Weights of a small transformer language model.
Training: a variant of Muon for these matrices, 461M tokens, 3518 steps.
MLP neurons of a small language model. Each row is named by its layer, matrix (down: output weights) and neuron, and shows model dimensions 48-111. Each number is 128 + 24 x the weight over its row's rms, rounded and kept within 0 to 255. A neuron's up and down rows have the sign that makes its largest values positive.
A block is one neuron, or neurons of one layer that tend to fire together. After each block is what it responds to, as a language model described it from the Wikipedia text at the highest values.

L8.down0 [157 127  85 125 120 120 112 141  93 131  99 124 113  91 132 164 138 154 141 135 126  92 136 120 113 125 118 122 176 137 161 118 162 143 130 123 118 107  79 120 136 152 114 184 146 133 153  93 124 202 177 176 149 132 154  96 105 137 110 139 136 136 158 152]
L8.down54 [ 96 115 136 108 107 100 164 134 101 154 181 156 146 150 114 151 139 122  89 117  96 161 126 120 108 128 147 147 108 152 116 107  96 109 142 135 109 140 164 141 157 151 159 112 148 152 132 113 121  95 125  70 164 132 136 114 141 128 101 126 128 124 147 111]
L8.down160 [138 136 139 105 139 107  68 131  85  77 115 151  97 144 139 117  99 133  63 157  78 129 109 200 135 160 142 134 120 126 131 145 106 125 109 116 126 122 140 120 159 158 117 119 165 121 158 128 155 114 148 125 100 202 129 125 130  78 126 142  98 148 176 125]
L8.down424 [148  93 115 119 151 131 119 206 113 128 139 115 131  98 124 123 149 146 107 133 112 120 111 124  97 149 138 132 131 106 137  90 122 122 150 114 111 135 173 102 108 103 116 129  93 160 146 147  76 110 108 138 103 152 133  95 135 122 114 153 127 137 195 133]
L8.down427 [115 129  78 118 139 102 155 152 135 122 115 131 169 113 135 120 105 122 117  83 139 115 134 122 107  95 109  75 163 122 115 128  66 174 113 149 106 163 116 150 140 122 151 181  97 146 165 124 145 107 119 163  85 135 130 135 136 159 140 131 123 168 147 140]
L8.down527 [150 117 154  99 123 156 111 156 156 110 110 130 103 117 133 136 105  97  65 145 144 170 139 176  71  99  96 150 101 135 121  96 124 132 132 100 119 145  98  94 106 125 147 129 159 181 103 165 142 132 102 124 102 141 161 131 127 138 141 128 108 108 137 162]
L8.down583 [118 145 132 155 129 117 155 154 135 113 128  84 110 166 100 109 127 134 159 144 171 157 159 119 140 122  86 137 163 125 155  99 133  90 111  93 131  75 119 147  90 148 130 115 128 162 163 109  90 109 143 191 124 114 121 118 122 162  99 121 123 147  92 172]
L8.down687 [150 141 129 122 134 100 163 174 124 125  79 113 184 171 115 131 103 135 192  97 160 114 133 121 119 138 135 129 179 103 128 108 127 119 157 168 129 126 131 122 141 118 146 133 112 152 162 146  96 144 151 131 118 215  96 135 124 116 107 154 174 169 157 136]
Responds to: Determiners after prepositions. Determiners such as that, this, same, other and some right after a preposition or "the", especially anaphoric "at that time" or "in that year".

L8.down118 [145 106 127 150 106 180 134 161 112 110 124 101 118 156 119  85 130 109 105 156 161 106  93  99 153 120 121  86 120 135 146 106 108 120 134 125 204 148 164 172 145 143 132 173 174 103 116 115 156 131 107 148 186 117 170 157 140 145 129 104 147 120 108 133]
L8.down294 [135 128 147 110 122 136 170 132 114 125 136 137 137 110 104 115 113 118  45 125 152 138 129 129 131 157 131 130  96 144 127  96 150 148 136 130  93 118 161 155 102 153  98 152 142 108 147  92  96 106 133 141  96 119  47 141 162 177 114 111 116  87 170 113]
L8.down307 [165 115 120 120 105 135 164 102 116  95 145 139 127 107 165 124 153 115 134 167 133 139 121 134 138 136 133 126 154 206 118 122  83 135 129  92 116 152 134 157 182 138 102  94 143 130 113 117 121 111 153 121 139 109 114 144 119 133 117 161 153 140 138 128]
L8.down358 [115 136 113 139 111 128 134 143 105 126 144  91  94 129 105 108 133 132 100 156 121 145  76 153 108 154 135 124 166 204 125 126  82 105 124  90 130 145 130 157 101  97 127 105 136 144 105 134 145  83 116 162 128  97 151 147 153 146 133 141 135  93 188 148]
L8.down409 [154 115 110  96 116 103 141 135 129 134 137 117 107 127  91 145 162 111 121 128 127 127 110 148 165 120  64 143 128 146 165 126  93 152  98 157 141 130 131 152 163 123 133 158 160 124  92 101 149 133 134  98 134 116 148 135 166 132 161 151 167 114 118 145]
L8.down510 [ 82 151 125  96  96 109 121  78  99 115  87 133 155 128 177  84  95  93  47 113 143 127 139 156 140 134 101 124 153 165 161 114  71 152 131 137 173 121 166  95 131 118 157 116  81 138 135 151 140  97 127 125 127 102 164 168 149 136 134 109 134  65  97 139]
L8.down551 [136 177 169  76 133 145 102 168 149 147 169 145 150 127 123 147  67 112 139 116 141 138 146  95 109 154 106 125 136 153 132 112 108 152 122 124 129 103 134 155 133 133 158 112  95  95 143 154 121 131 162  89 137 147 121 116  65 146 145  99  92 135 167 152]
L8.down578 [ 93 156 153 110 117  94 102 121 119 151 128 139 121 108 178 127 109  92 113  94 151 116 148  92 159 112 145 104  74 149  92 102 151 105 110 142 106 122 136 142 105 105 137  91  75 174 134 110 131 159  99 151 141 130  80 135 139  77 136 144 161 130 145 149]
Responds to: Clause-opening connective or pronoun. Fires on the first word of a new clause after a comma or period, such as and, he, it, where, as, in biographies and narrative text.

L6.down154 [140 185 141 143 116 102  95 161 145 116  83 173 145  75 129 123 129 151 118 131 137 132 134 143 143 121 141  95 108 110 143 191 127 122 134 131 181 127 171 121 135 132 123  67 121 129 134 130 104 105  67 121  88 124 124 126 102  98 154 161  92 173 131 170]
L6.down317 [161 116 132 152 114 111  98 114 100 127  88  72  90 130 120 121 115 176 100 118 125 152 101 129 123 128 109 155 152 123 146 151 103 138 189 143 119 103 149  94  97 144  95 167 112 143 158 120 134 163 106 146  93 105 119  84 137 148 121 129 107 134 125 156]
L6.down332 [148 133  80 110 172 137 108 169 121 100 184 180 120 116 130  99 131 103 107 115 100 134 131 137  94  90 167 125 134 140  80 143 105 133 132 143  96 110 112 106 155  84 101 134 167 126 164 162 146 177 145  92  99 129 159 159  98 101 140 117 119 140 117 133]
L6.down372 [187 109 115 122 128 140 153 102 177 105 125 112  71 143  97 133 146 158 100 118 147 134 159 103 148  99 137 152 172 125 134 131 119 127 136 119 153 109 112 136 102  86 155  94 157 129 116 142 121 104 163 144 129 141 142 123 159 167 142 163  96 145 106  68]
L6.down476 [148  98 106 116 112 112 160 127  81 129 152 141 148 109 122 134 113 108 129 122 185 121 126 111 128 132 118 145 105  95 143 172 126 146 136 150 110 101 135 122 137 134 111  83 128 131 193 121 146 128 110 112 122 103 144 133 151 119 152  99 170 161 100 144]
L6.down544 [119 121 150 150 154 158 109 106 130 145 138  90 164 130 126 113 120 137  95 135  99 105 138  93 115 107  84 120 142 134 171 138 164 121 144 146 133 117 151 161 145 139 145 115 133 136 128 158 121 102 119 143 136 103  90 125 119  92 163 151 159 147 146 221]
L6.down547 [142 126 162 148 141 158 131 149 119 125 136 140 143 171 130 117  55 135 160 193  74 130 135 133 160  97 118 148 136 128 133  92 119 187 118 117 170 157 135 109 119  89 165  96 129 179 121 134 106 115 128 122 156 148 107 133 144 147 111 109 156 132  93  95]
L6.down588 [169 140 116 122  99 154 104  96  93 108 146 103 109 142  99 119 133 130 119 124 136 128 145 107 138  93 146 120  87 122 139 126 123 141 132 103 162 113 105 133 110  95 147  65 145 166 175 118 144 110 148 105 123 122 164 112 137 106 136 106 131 138 148 160]
Responds to: Clause-linking conjunctions. Connectives that open a new clause, usually right after a comma, especially contrastive while, also and, that, which, since, when.

L2.down234 [111 118 117 142 120 145 117  88 163 142 134 135  98  91 117 159 138  78 112 133 102  86 111 148 140 137 119 141 132 112 107 161 152 134 116 106 121 149 132 112 134 117 101 109 108  93 156  99 107 144 151 114 136 153  88 102 143 179 133 145  75 142 125 145]
Responds to: Contrastive clause connectives. Contrast or qualification connectives opening a clause after a comma or period, strongest on sentence-initial However, also but, although, even though, not.

L6.down23 [159 132 118 140  95 143 120 139 131 106 120  78 128 118 120  97 123 134  84 151 142 143 150 118 108 136 120 138 165 144 105 132 136 117 127 133 149 143 156 136 125 198 116  87 134 116 129 147 104 131 130 129 155  95  95 149 142 101 138  95  99 136 135  90]
L6.down159 [129 119 141 127 113  96 161 110  92 108 159  95 138 150  87 140 107 125 168 103 103 132  94 122 128 164 129 101 150 117 164 110 128 103 109 120 114 142 129  96  99 114 159 159 110 118 169 149 149 116 161 153 158 129 124 103 111 117 129 167 129 116 127 154]
L6.down231 [112 136 169 141 140 102 136  90  73 137 141  86 126 118  79 163  88 124  47 143  96 124 123 111 135 126 159 114 134 103 137  90 141 137 120 125 189 120 142 118 134 163 121 132 147 110 114 168 151  93 193 214 137 130 144 107 113 155  96 136 100 155 134 117]
L6.down238 [186 160 126 102 126 133 132 124 126 149 169  66 121 142 131 144 103 175 106 167 149 176 134 127 159  33 127 149  99 121 140  96 159 149 122 127 117 131  92 114 117 149 130 146 127 132 155 160  96 166 117  96 105 136 148 119 132 131  96 116 145 103 155 139]
L6.down249 [136 123 148 118 182 151 120 127 142 122 126 102 170 126 103 131 126  94  99 117 115  97 103 140 128 108 118 114 152 139 124 126 146 143 144 155 109 114 153 140 133 149 125 142 140 120 190 172 105 132 153 166 145 122  93 143 128 102 133 178 138 120 116 133]
L6.down484 [107 102 136  89 115 155 156 130  91 130 135 149  64 106 148 111 154 142  89 154 112 103 137  94 146 106 107 146 127 131 109 127  80  94 129 109 145 129 137 142 120 131 116 160 143 105 172 163 168 127 126 113 146 134 110 120  99 132  98 135  94 127 126 131]
L6.down629 [122 105 121 145 102 173 110 137 115 130 135  71 121 137 174  52 136 166 106  86 115 167 118 103 151 106 157  99 124 153  95 121 172 117 152 153 153 128 121 114 119 126 112 108 112 106 109 125  87 170  74 117 135 168 104 145 156 123  83 111 115 110 115 185]
L6.down687 [114 125 155 160 140 124  98 150 145 177 106 114 154 123 110 123 128  87 146 159 111 117 109 128 155 103 136 125 139  91 166 103 181 148 126 161 147 123 143 118 118 103 111  98 131 171 157  96  98 137 136 122 151 113 114 115 140  95  97 150 109 179 154 109]
Responds to: Of after nouns. The preposition of (sometimes for) after a head noun, strongest in institution names like School of, Museum of, Institute for.

L2.down138 [122 130 143 119 124 120 102 122  99 119 129 132 152 146 160 154 142 134 113 131 153 155 127 141  85 153 163 144 119 140 161 116  80 120  95  71 112 120 169 168 116 148 116 136  98 120  51 121  86 146 164  92 135 129 130 100 135 175 114  79 101 170 147 167]
Responds to: Subject personal pronouns. Subject pronouns starting a new clause after a comma, period, that or where, such as he, she, they, we, I; also matching word pieces (we in Weekly, she in sheets).

L2.down521 [124 102 149 103 150  81 144 172 124 125 126 136 144 106 133 149 145 125 113 136  94  89  80 128  88 120 147 100 128 130 115 145 154 131 100 102 156 144 127 134 174  97 152 141 114 103 134 163 112 123 130 133 117 112 111 109 120 159 148 124  86 156 124 197]
Responds to: Short codes after punctuation. Short digit or capital-letter pieces right after a hyphen, parenthesis, dot or colon inside codes, numbers and tables, such as MA-2, 2D, F.2d.

L6.down132 [ 68 126 165 123 154 144 168 149 180 159 125 114  87 138 122 141 124 137 144 105 122 123 152 108 167 102 150 130 110  93 123 176 124 177 167 115 125 123 113  73 137 135 129 128 131 125 138 131 147 142 146 114 117 170 164 133 112 123 135  91 132 165 101 120]
L6.down171 [ 75 150 143 140 104  87 164 132 140  88 123 127  88 149 106 146 119 157 161  96 149 147 116 146 180 109 174 127 158 104 142 107 122 130 134  77 104 136 104 144 144 147 136 128 121  63 131 127 133 140 132 157 126 144 119 137 102 162 131 137 113 136 166 113]
L6.down276 [139 128 100 147 124 164 103 138 133 191 152 100  86 157 156  94 134 143  55 112 152 161 118 117 130 135 123 124 102 153 112  87 178 116 102 122 117 107 113 136 129 174 123  71 131 151 115 138 136 143 121 132  64  70 131 136 129 131 125 135 103 131 114 127]
L6.down283 [123 105 139 139 112 104 134 133 135 117 117 138 138 140 140 132 135 115 137 135 108 127 116 109  97 105 171 124 131 137 122 140 112 113 137 125 115 122 148 148 129 129 112 162 115 104 108  72 150  85 106 127 111 149 125  84 145 121  84 145 127 143 120 168]
L6.down330 [107 141 149 105 135  96 100 133 158 163 104 115 116 152 114 102 126 174 118 158 128 168 128 146 144 148 109  64 133 117 136 153  86 130 118 165 108 159  92  79 133 108 124 141 132 123 146 158 113 128 129 121 143 174 161 140 124 122 135 105  82 122 149 124]
L6.down548 [ 69  78 136  86 109 109 118 110 120  98 155 112 117 114 133 109 127 157  37 147  91 136 122 142  92 153 154 147 114 142 119 109 177 157 110  95 135 118 147 137 113 116 149 137  90 106 143 133 149 115 126 152 134  56 117 102 141 161 113 117 159 129 192 143]
L6.down673 [132  94 131  86 131 183 116 109 115 115 154 164 138 114 117 146 125 139 116  66 149 145  97  65 135 118 157 116  70 149 118 134 125  70 117 132 130 113 133 125 123 141 134 177 134 155 120 115 168 123 151 139 113 144 154 137 128 159  95 123 118 116 166 131]
L6.down685 [103 141 130 128  94 120 115 123 141 138 157 112 105 143 118 139 148 150 147 159 137 115  96 140 109 125 111 190 113 122  75 135 152  67 136  97 192  98 154 146 127 121 170 133 128 136 104 100 142 104 149 147 131 132 170 137 150 128 125 118  89 143 158 111]
Responds to: Lead-ins to upcoming details. Words and marks that introduce the specifics coming next, such as a colon, including or include, which or that, and line breaks after table header rows.

L2.down474 [142 136 129 157  84 140 144 123 152 120 161 120 133 143  94 126 113 140  93 150 145 135 124 115 165 121 104 129 105 127 151 117 126 135 128 121 127 117 121 139 105 183 201 148 155  87 128 152  94  98 111 166 104 123 140  89 160 137 155 135 156  92 128  89]
Responds to: Heading closing markers. Closing = signs after section or page titles in wiki markup (== History =, === Turtles =), plus some table pipes and colons.

L6.down10 [148 122 118  81 140 128 110 118 150 122 178 111 106 158  96 112  89 151  62  99 121  67  93 132 121 110 114 122 129 141 102 114 118 128 133 125 149 109 133 156  91 117 134 102 122 143 139 128 202 117 162 169 148  51 111 129 152  72 165 150 113 146 108 112]
L6.down95 [137 125 148 137 174 109 123 102 122 134 119 183 136 127 138 113  97  78 133 114 142 116 118 149 116 113  88  95 132 149 143 131 126 130 149 116 135 140 142 125 125 143 121 131 103 102 144  98 135 155 137 160 146 138 131 171 148 119 160 121 137 126  89 172]
L6.down247 [165 141 145 136 101 106 146 117 151  89 162 143 138 116 152 125 100 112 122 127 137 155 137 125 140 118 131 114 147 104  91 136 108 113 134 123 107 150 124 112 118 128  89 136 154 127 170 128 122 160 151 122 123  81  90 115 135 140 172 142 116 129 168  99]
L6.down261 [125 189 144 112  70 126  87 121 114 128 131  99 139 154 135 187 117 142 112 132 117 130 129  94 134 149 157 166 136 151 111 103 156 132 121 110 120 128 144 114  99 133 132 106 122 129  91 150 146 145 144  72 125 105 144 137  78  98 116 125 107 109 137 116]
L6.down292 [138  96 135  72 107 169 160 104 124 130 165 143 126 114  91 138 119 171 108 122 128 157 102 137 123  78 101 111 122 140 132 107 122 113 113 138 160 217 118 131 119 152 145 107 111 146  71 155 132  99  75 132 130 130  95 166 114 181 184 112 126 126 159 122]
L6.down409 [ 89 133 100 131 118 164 154 105 143 134 106  76  84 147  73 108 135 118 114 103 143 118 150 117 187  89 134 113 118 124  71 118 136  97 109  91 125 123  97 118 158 132 123 110 162  78 132 101 113 168 173 128 156 105  95  93 157 168 129  47 132 125 120 126]
L6.down535 [136 115  96 135 169  87  90 118 130 109 149 115 147 145 177 131 122 138  90 170 135 119 146 115 128 128 152 134 131  94 165 145 118 151 128 166 139  97 128 159 152 130  96 112  75 118 148 103 118 165 144 167 124 138 145 120 139 125 166 143 107 126 139 140]
L6.down645 [111 129  91 108 139 109 129  91 101 140 118 143 152  99 126 134 167 119 117 127 147 138 125 156 149 106 116 135 186 131 153 121 121  71 101 101 113 126 127 120 121 141 128 129 106 114 150 143 115 153 164 169 178  85 146 104 138 125 133 111 136 124 124 178]
Responds to: Subject slot before verb. Tokens that end a clause's subject right before its verb: relative that/who/which, pronoun they, plural -s, and joining two subjects.

L2.down308 [138  88 143 112  74 112 113 170 113 152 103 121 159 135  99 130 102 131 134 106 119 167 137 154 139 124 109 122 123 157 142 130  87 118 141 113 128 113 144  91 110 125 167 131 136 153  85 156 114 120 128 109 120 149  94 124 141 168 103 143 117 126 153 135]
Responds to: Numeric digit tokens. Digit tokens inside numbers in running text, especially day-of-month numbers in dates (May 31, On 30 August), plus years, counts and coordinates.

L8.down58 [130 136 144  97 117  83 128 149 137 135  84 104 108 147 132 137  99  80 148 125 126 118 117 153 155  94 180 140  94  95 130 123 111 139 123 168 174  85 125 112 141 134 112 156 100 108  94 124 188 148 131 120 117 150 148 131 100 121 164  97 112 118 106 149]
L8.down59 [125 166  98 132 121 103 142  81  82 119 175 145 138 138 121 117  83 107 107 138 154 148  98 147 108 136 142 146  65 154  91 140 120 138 123 128 103 143 148  91 117 117 123 145 131 188 125 128 138  63 104 143 148 102 141 111 164 144 112 115 127 133 150 129]
L8.down141 [163 117 161 123 157 117 130 110 138 123 130 203 100 137 147 125  88 111 113 145 169 160 100 147 121 144 132 156 140 126 138 100 139  99 106 128 122  69 116 138 119 119 147 144 116 123 126 181 103 110 109 150 130 148 142 144 133 136 166 119 134  99 126 116]
L8.down147 [130 103 110 127 120 118 162 125 131 135 116 123 125 104 132 113 166 178 115 115 142 111 123 130 127 123 135 145 110 128 151 138 156 125  81 120 160  99 150 123 131 102 103 120 117 153 118 138 113 131 151 127 164 142 115 122 167 105 146  61 104 161 181  91]
L8.down361 [127 158 108 119 113 128 108 106 138 153 144 161  88 116 106 146 115 177  88 131 121 139 145 120 115 146 163 137 124 120  97 186 116 144  98 128 135 132 143 137 142 176 141 119 129 132 167 104 112 153  89 186 128 150 133 146 132 160 164 122 133 116 189 134]
L8.down518 [122 130 112 143 121 138  77 133  88 119 123 156 166 133 141 126 109 157 161 127 102 140 102 130 111 162 101 133 137 122 136 105 120  95 131 103 139 100 143 122  89 129 130 138 124 106 147  79  73 118  81 154 149 120  55 117 131 141  95 107 154 159 126 122]
L8.down526 [157 137 126 127 121 146 177 114 114  93  80 133 120 133 146 107 132 135 109 110 145 154 145 111 147 132 178 122  97 135  96 133 126 138 165 151 137 128 128 145 133 135 105 117 155 152  86 104 123 137 164 147 143 119 134 122 138 131 147 136 123 171 172 118]
L8.down537 [118 162 115 122 175 122 130 136 144 135 147 140 142 105 163 151  76 152 169 154 121  83 103 153  91 111 129 104  91  98 107 124 164 148 106 121  97  92 118 151 181 155  85 115 148 119 100 161  93 131 159 138 161 171 128 125 122 144 142 102 167 164 131 123]
Responds to: Nationality adjective endings. Final word-piece completing nationality or demonym adjectives such as Ugan-dan, Ivoria-n, Filip-ino, especially in "is a … footballer" bios. Weaker cases are other word endings and "of" in institution names.